Part of a small language model's weights.
Size: width 512, 4 heads of 128, MLP 2048 GeGLU.
MLP neurons of a small language model. Each row is named by its layer, matrix (gate and up: input weights) and neuron, and shows model dimensions 240-303. Each number is 128 + 24 x the weight over its row's rms, rounded and kept within 0 to 255. A neuron's up and down rows have the sign that makes its largest values positive.
After each neuron's rows, "fires after" lists the tokens most often just before its 100 highest values on Wikipedia text that the model never trained on; "fires on" lists the tokens most often at its 100 highest values on Wikipedia text that the model never trained on.

L2.gate1140 [136  97 154  90 173 181 130 107 119 109  87 133 132 142 183 146 112 150 118  98 138 149 159 154 165  87  77 141 135 133  87 146 172 113 121 119 126 165 124 104 108 102 150 131 105 109 125 114 153 125 154 103 129 128 108 135 120 101 176 121 126 100 166  98]
L2.up1140 [115  98 103 132  83  95 152 125 139 110 193 114  74 123  85 120 150 106 139 147 129 114 120 126  92 137 159  99 126 132 125 161 113 160 137 156 108 112 159 170 131 147 147 140 159 142  93 129 124  99 120 159 145 132 134 138 123 148 117  94 140 132 115 158]
fires after: " 2", " 1", " 3", " 5", " 4"
fires on: " |"

L2.gate1919 [104 115 171 114 162 100 121 102  95  73 117 146 131 142 148 143  82  93 137 113 120  98 154 128 146 110 165 112 116 120  87 116 122 144  99 119 138 127 100 146 115 126 108 107  63 141  94 144 133 140  94 154 133 115 120 110 111 125 137 117 113 148 134 110]
L2.up1919 [110 113 150 124 138 163 104 140 126 102 124 139 100 105 137 103 118 169 128 166 149 132  90 138 143 163 140 120 106 141 150 133 138 102 155 170 103 114 129 134 174 127  88 130  68 141 144 138 132 145 158  86  71 178 127 119 156 122 111 110 141 120 114 132]
fires after: " |", "\n", " Conservative", " control"
fires on: "\n", "|"

L5.gate1886 [ 93 161 128 131 163 172 158 112 137 146 143 167 125 132 110 136 123 144 170 113 116 126 149 113 151 120 154 148 142 139 128 106 159 149 157 106 130 116 140  97 109 140 157 154 162  75 104 121 116 100 114 135 119 165 131  95 125 117 100 117 151 156 115 154]
L5.up1886 [101 125 159 148  83 121 130 182 149 117  89 131  79 100 120 144 141 105 122 119 108 155 150  77 119 130 145 120 112  77 146 159 168 130 134 156 157 139 126 159 140 142 132 134 135 104 163 121 125 123  77 167 103 113 143 161 125 133 113 110 113 132 167 120]
fires after: "\n"
fires on: "|", "-", "\n"

L2.gate762 [153  97 131  91 145 134 119 137 133 158 125 128 125 133 152 103 159 101 136 184 124 116 151 146 129 127  75 115 151 126 134 142 152  92 118 177 133 155  98 142 100 117 144 102 128 192  97 116 113 124 154 111 180 134 118 185 151 132 112  94 107 156 192 122]
L2.up762 [ 93  95  94 118 123 117 137 122 166 112 138 130 130 156 187 100 135 101  91 169 186  76 138 116 115  79 158 139 129 149 103 168 149 156  93 161 127 140 117 147 150 119 114 123 113 135 134 128 108 150 169 110 146 121 142  98 121  96 154 141 124  97 143 151]
fires after: " 2", "L", " 1", " 4", " 3", " 5"
fires on: " |", "ut", "ost", "y", "ü"

L2.gate1472 [128 108 152 178 145  73 121 114 128 124 127 108 124 160 125 108  92 118 119 146 100 101 137 135 142 105 138 113 137 205 150 134 139  84 152 118 162 138 121 122 143 158 126 128 153 136 134 173 106 132 136 123 124 124 125 112 147 128  98  86 120 158 135 148]
L2.up1472 [119 122 145 121 134 155 143 123 106 145 152 147 126 131 154 128 127 142 128 115 116 171 105 128 149 104 122  99 138 102 160 104 124 150 125  89 152  98 109 127  89 141 152 159 151 133 119 108 176 111 155  59 128 129 107 122  91  90 148 163 118 138 127  71]
fires after: " |", ";"
fires on: " L", " W"

L2.gate353 [ 73 138 104 109 134 141 119 134 126 108 112  98 146 120 106 135 119 183  85 138 122 123 115 149 160 112 119 108 133 137 145 144  92 100 121 130 137 153  97 128 104 181  92 127 119 116 121 128 132 133 138 177  99 159 130 109  92  99 129 148 170 158 134 125]
L2.up353 [139 137 120 118 132  77 152 130 143 138 128 139 144  86 156 145 165 129 161 147 135 142 117 130 154 148 118  87 144 158 127 144 134 132 153 151 108 150  88 121 113 132  85  95 119 123 118 143 167 160 116 114 166 141 137 142 101 169 130 119 145 124 112  95]
fires after: "\n"
fires on: "\n"

L2.gate536 [129 155  90 149 122 104 132 150 130 141 141 111 123 106 143 164 135 174 154 164 154 124 103 140 145 144 139  97 155 116  96 109 106 125 146 125 103 170 158 162 130 144 119 145 121 130 128 164 133 126 146 133  84 129 154 151 137 130  90 118  85  89 138 145]
L2.up536 [100 117  83 125 164 151 143 142 148 131 162 129 111 166 157 137 137 141 164 157 148 123 134  97 101 142 129 138 130 139 124 150 118 127 133 160 113 128 142 118 140 154 103 135 116 131 158 124 162 111 183 135  81 132 120 135 123 108 122 119 120 113 138 150]
fires after: "\n", " |"
fires on: "\n", " Total"

L5.gate392 [124 143 121 172 149  92  73 138  95 188 111 133 100  99 135 123 121  88 120 120 170 155 138 139 151 177 143  86 111 118 138  69 100 164 104 142  97  84 118 169  94 158 118 124 132 126 112 111 147 107  98 123 169 162 144 144  95 148 123 143 144 156 131 140]
L5.up392 [160 157 155  69 136 116  94 134 154 113 131 152 130 119 112 118 125 113 126 161 132 113 136 151 106 104 150 130 145 139 126  99 116  90 117 126  99 105 109 153 115 172 126 161 123  87 120  87 131  76 119 114 112 121 108 155  98  82 100 130 127 126 119 179]
fires after: "\n", " |"
fires on: "-", "z", " until", "|"

L2.gate914 [107  99 147 121 156 186 131  87 154 152 156 129 110 139 154 164 123 136 129 135 116 146 100 115 140 172 107 114 154 125 152 118 150 104 101 127 119 140 157 105 149 142 140 147 130 164 121 104 133 103 106 134 168 122 164 138 110 111  93  93 144 109 143 107]
L2.up914 [171 143 147 107  85 130 121 121 127 150 127 108 137 127 154 125 116 155 132  96 120 115 182 151 107  91 130 132 161 124 132 128 128 160 127 140 132 115 127 132  94 151 129 161 108 114 139 109 134 130 101  60 110 123 139 173 103 150  98 142 145 123 142 159]
fires after: " of", " New", " 0", " ", " 0+0", " 1"
fires on: " |", " South", " Football", " Arts", " Moldova"

L5.gate870 [121 139 117 131 140 153 140 140 106 131 137 110 102 122 139 164 138  88 129  99 147 133  95 124 129 135 152 166 131 169 113 118 132 123 142  79 110 130 151  95 103  89 134 143 143  98  98 128 146 135 148  94  99 130 140 111  87 118  61 141 109 117 169 141]
L5.up870 [124 133 121 163 160 133 125 123 116 110  95 145 106 115 126 157 140 120 168 114 163 150 164 106  95 114 163 131 153 152 111 170 117 147 149 224 115 148 114 140  99 123 137 142 110 133 127 150 107 133 121 125 130 125 141 162 137 106 138 137 136  94 172 122]
fires after: "\n", " the"
fires on: "\n"

L5.gate1830 [135 162 154 146 109 155 114 157 114  96 146 113  99 132 136 174 144  76 146 136 158 149  86 117 131 128  81 144  97 129 106 127 163 133 131 124 137 151 144  99 107 141 153 142 113 110 103  88  85  77 142 142 132 109 130 144 128 133 115  82 144 148 147 101]
L5.up1830 [ 72 131 103 134 168 134 108 148  94 134 139  84  73 123 138 107 119 159 130 157 127 130 121 125 131 121  98 138  95 134 146 153 130  90 122 107 124 152 132 158 101 146 158 134  70 135 135 157 128 103 142  83 102 117 109 136 125 171  91 130 153 123 126 163]
fires after: " on", "On", " On", " |"
fires on: " June", " April", " October", " August", " November", " July"

L2.gate1281 [ 78 128 143 131 122 145 130 115 155  67 148  94 103  82 115 142 117 105 115 125 106 112 111 115 113 133 140  99 125 114  99 136  89 105 117 140 102 132 113  86 118 136 141  96 143 145 168  89 142 131 170  85 129 124 116 148  97 118  88 168 100 104  77  57]
L2.up1281 [159 143 176 108 114 116  95 123 141 106 117 151 121 122 132 122 158 137 145 152 141 139  94 116 111 112 131 102 109 154 168 147 125 117 162 153 107 158  71 130 102 117 101 100 124 113 116  82 153 135 167 136 180 128 192  82  91 158  81 127 144  77  81  78]
fires after: "\n", " the"
fires on: "\n", " \"F", "\"", " \"E", "F", " \"B"

L2.gate633 [120 142 101 151 134 159 117 130 125 157 156  98 111 112  85 118 133 149 108 166 152 171 153 142 131 117 127 126 161  97 123 146  70 146  96 135 138 119 143 130  88 133 139 116 158  96  95 134 120  91 148 152 138 143 116 103 115 105 123 140 154  97 136  81]
L2.up633 [142 125 119 124 111 156 140 108 159 115 155 157 114 138 121 121  89 125 129 145 152 149 110 124 150 128 105 116 148 126 150 122 112 181 102 135  98 108 137 185 170 159 115 126 111 106  98 141 121 117 124 126 147 173 162 124 132  99 119 142 117  58 145 145]
fires after: "\n"
fires on: "\n"

L5.gate1820 [105 107 114 120 162 121 125 115  98  79 121 146  78  79  98 152  95 119 116 159 149  76 147  71 142 109 105 143 128 107 105 105 127  89 188 123 109  93 109 116  92 183 116 137 119 121 176 106 129  97 122 131  93 133 145 139 134 139 145 120 106 159 132 166]
L5.up1820 [148 127 133 138  94 103 147 153 108 138 132 123 145 120 123 145 127 156 145  75 116 148 175 114 130 168 111 167 157 133 169 146 126 126 100 161 145 105 135 130 157 164 153  99 152 127 141 106 102 135 128 121  98 117 166  92 153 116 137 139 154 136  78 173]
fires after: "\n", " |"
fires on: "==", " goals"

L5.gate30 [110 158 101 146 145 102 167 162  77 174 110 186 127 135 127 185 103 132 149 117 130 138 133 101 139 116 142 126  98 112 113  85 183 142 148 135  79 125 129 115 125 100 139 142 126 150 115  90 128  95 165 115 151 131 149 124 147 153 106 155 171 109 168 162]
L5.up30 [150 182 160 139 127  88 146 124 140 173 124 123 114 155 150 140 127 207 146 125 153 134 144 101 138 173 111 160  73  92  91 146 133 149 131 130 112 152 126  88 154 109 103 135 162 173 138 111  86 156 153 142 111 113  97  76 135 138 178 106 124  64  93 155]
fires after: " |"
fires on: " 4", " 6", " 5", " 7"

L2.gate1337 [104 125 135 190 121 118 106  97 170 146 146 140 152 103 147 152 142 136 137 140 155 118 101 162 131 115 128  93  75 122 118  96  94 156 100 125 142 123  88 137 156 128  58 137 155 110 111 120 125 137 169 102 143  89 155 101 151 150 100 129 138 153 149 104]
L2.up1337 [123 139 120 124 128 123 135 116 164 130 115 161 122  99 166 154 163 123 165 114 131 174 131 114  94 137 155  99 118  96 108  99  76 126 170  88  84 114 100 131 119 136  96 122 133 122 174 115 134 122 145 109 134 172 161 148 128 137 159  87 145  96 162  85]
fires after: "\n", " |", ".", " player."
fires on: "\n", "-"

L5.gate1776 [119 114 150 116 157 147 123  61 120 123 115 123 122 132  87 156 133 138 128 135 129 137 106  97 159 134 148 123 152 122 101 120 140 104 136 143 139 143 131 142 129  74 180 132 170 129 142 143 119 156 116 165 133 165 112 164 152  98 160 137  95 111 145  83]
L5.up1776 [ 93 122  96 101  99 122 128 100 134 139 156 219  54 138 137 145 168 166 138  99 133 115 149 114 177 160 155 127 113  93 167 119 153 103 115 112 129 139  84 139 145 109 123 157 138 127 146 145  97 159 134 123 117 171  98 167 115 145 159 137 161 131  88 107]
fires after: "\n", " |", "-"
fires on: "-", "|", " |"

L5.gate654 [137 144 163 135 136 137 146 120 127 137 105 153 121 139 119 141 107 131 114 130 106 170 150 109 132  98 134 101 127 109 103  72 102  84 110 126  71 116 102 133 141  89 113  71 142 143 124 166 119 162 121  89 115 105 105  89 131 116 136 100 116 139 114 177]
L5.up654 [154 134 109 119 176 175 121 133 141 174 110 112 134 166 134 124 138 147 165 109 100 161 129 122 132 118 135 108 118 103 122 120 135 107  50 141 131 157  87 114 141 111 141  84  84  96  81 137 183 144 122 108 130 123 140 139 142 130 124 118 106 144 103 188]
fires after: "\n", " 2022", " 2024", " 2023"
fires on: "M", "\n", " (M", " \"M", "H", "-M"

L5.gate1417 [151 106 127 119 106 126 144 161 132 162 100 122 157 143 118 152 138 173  88 171 126 168 163 109  95 159 148 136 149 143 110 135 172 158 169 153 100 112 127 155 163 138 116 115 123 158  94 136 123 133 108 128 123 133 121 139 116 106 119 123 141 151 134 163]
L5.up1417 [133 133 166 166 141 156 108 144 123 157 147  98 130 173 104 149 136 152 167 147 150 122 112 119 113 120 128 150 152 158  89 110 108 119 150 180  92 104 159 140 129 114 113 122 138 169 147 128 135 162 162 146 118 153  98  90 168 104 148 119 120 153 164 131]
fires after: " the", " of", " The", "The", " his"
fires on: " the", " other", " main", " following", " previous"

L2.gate778 [109 120 104 129 137 143 111 127  95 130 143  75 141 166  76 122  78 104 137 117 141 147 142 136  90 141 169 107  96 107 119 144 114 134  76  99 135 129 128 140 146 183 147 120 136 121 145 151 129 153 116 134 119 149 121  84 132 119 148 145 131 153 167 128]
L2.up778 [126 102 120 117 137 126 146 153 103 139  76 152 103 124 126 160 162 101 154  86 123 138 133 168 136 133  78 185 104 120 129 104 150 101 113 106 150 181 142 142 137 112 118 159 147 139 118 123 117 123 125  94 103 123 126 137 128 125 157 158 131 124 156 131]
fires after: "\n"
fires on: "\n", "|"

L2.gate858 [135 124 142 177 157 117 160 164 135 131 144 122 123  92 102 152 133 126  99  87 184 128 127 135 146 107 190 184  99 101 132 137 168 173 109 114 131 102 136 162 137 164 120 159  87 111 166 113 128 134 143 102 107 165  95 148 128 170 110  97  97 139 114 153]
L2.up858 [ 87 118 101  85 152 149 123 131  94 140 106 137 110 153 130 118 100 119 128 106 136 100  90 131 161 136 138  98  93 149 165 130 140 178 140 144 133 121 129 131 161 108 133 131 164 143 149 141 173 124 122 125 150  87 122 141 135  83 117 116 105 130 136 139]
fires after: " |", "a,", "|", " Court", " Stats"
fires on: " at", " Van", " @", " W", " of", " Win"

L2.gate1930 [119 105 134 125 128  99 133 139 116 144 134 119 111 112 116 143 116 117 157 152  73 134  72 106 185 119  92 149 134 149 137 170 124 110 128  84 106  88  69 124 156 134  94 121 112 149 137 177  95 133 127 104 124 203  84 147  84 137 113 110 131 123 141 118]
L2.up1930 [146 118 121 132  95 105  94 100  90 120 116 134 153 167 138 130 124 131 106 127 131 141 120 157 131 140  84 132 129 131 149 127 105  92  90 129 102 134 124 120 126 173 127 151 100 105 125 112  74 166  82 126 162 161 161 109 149 127 121 166 115 135 101 101]
fires after: " due", " well", " led", " addition", " successor"
fires on: " to", " as", " for", " from"

L2.gate1243 [120 137 116 142 136 140 163 123 144 128 138 167  93 143 163 134 114 123 157 105 134 128 106  98  68 128 122 160 169 126 117  91  98 211 121 133 116 152 162 170 156 114 140 145 129 111 173 159 138 151 122 149 151 111 137 131 131 150 138 145 116 116 123 124]
L2.up1243 [144 126 102 116  81  87 115 113 145 132 112 114 125 143  89 124 107 108 125 160 147 115 161 174 112 104 104  98 155 139 146 114 101 139 143 147 128  86 162 137 116 107 127 127 120 143 148 163 112 153 121  94  95 146 127 102 133 157 137 147 153 131 153 155]
fires after: " =", " died", " ==", "ll", "\n", " (born"
fires on: "\n", " in", " from", "er"

L2.gate782 [138 126  76 168  75 142  98 145 110 125 125 106 181 148  89 126 113 186 157 114 143 137 166  95 122 132 122 133 105 122 111 110 128 103 163 127 154 125 150 148 122 135 132 159 128 124 152 158 164 117 137  93 123 158  81 104 134 141 128  95 151 119 152 139]
L2.up782 [109 139 122 108 116 115 114 131 139 180 141 144 121 124 110 170 133 138 101 145 119 156 156 159 135 162 105 126 116 147 112 154 171  95  94 145 107 120 186 127 151 105 137 129 148 114 137 153 127 139 149 125 123 124 150 100 154 135  97 119  89 105 145 116]
fires after: "\n"
fires on: "-", "|"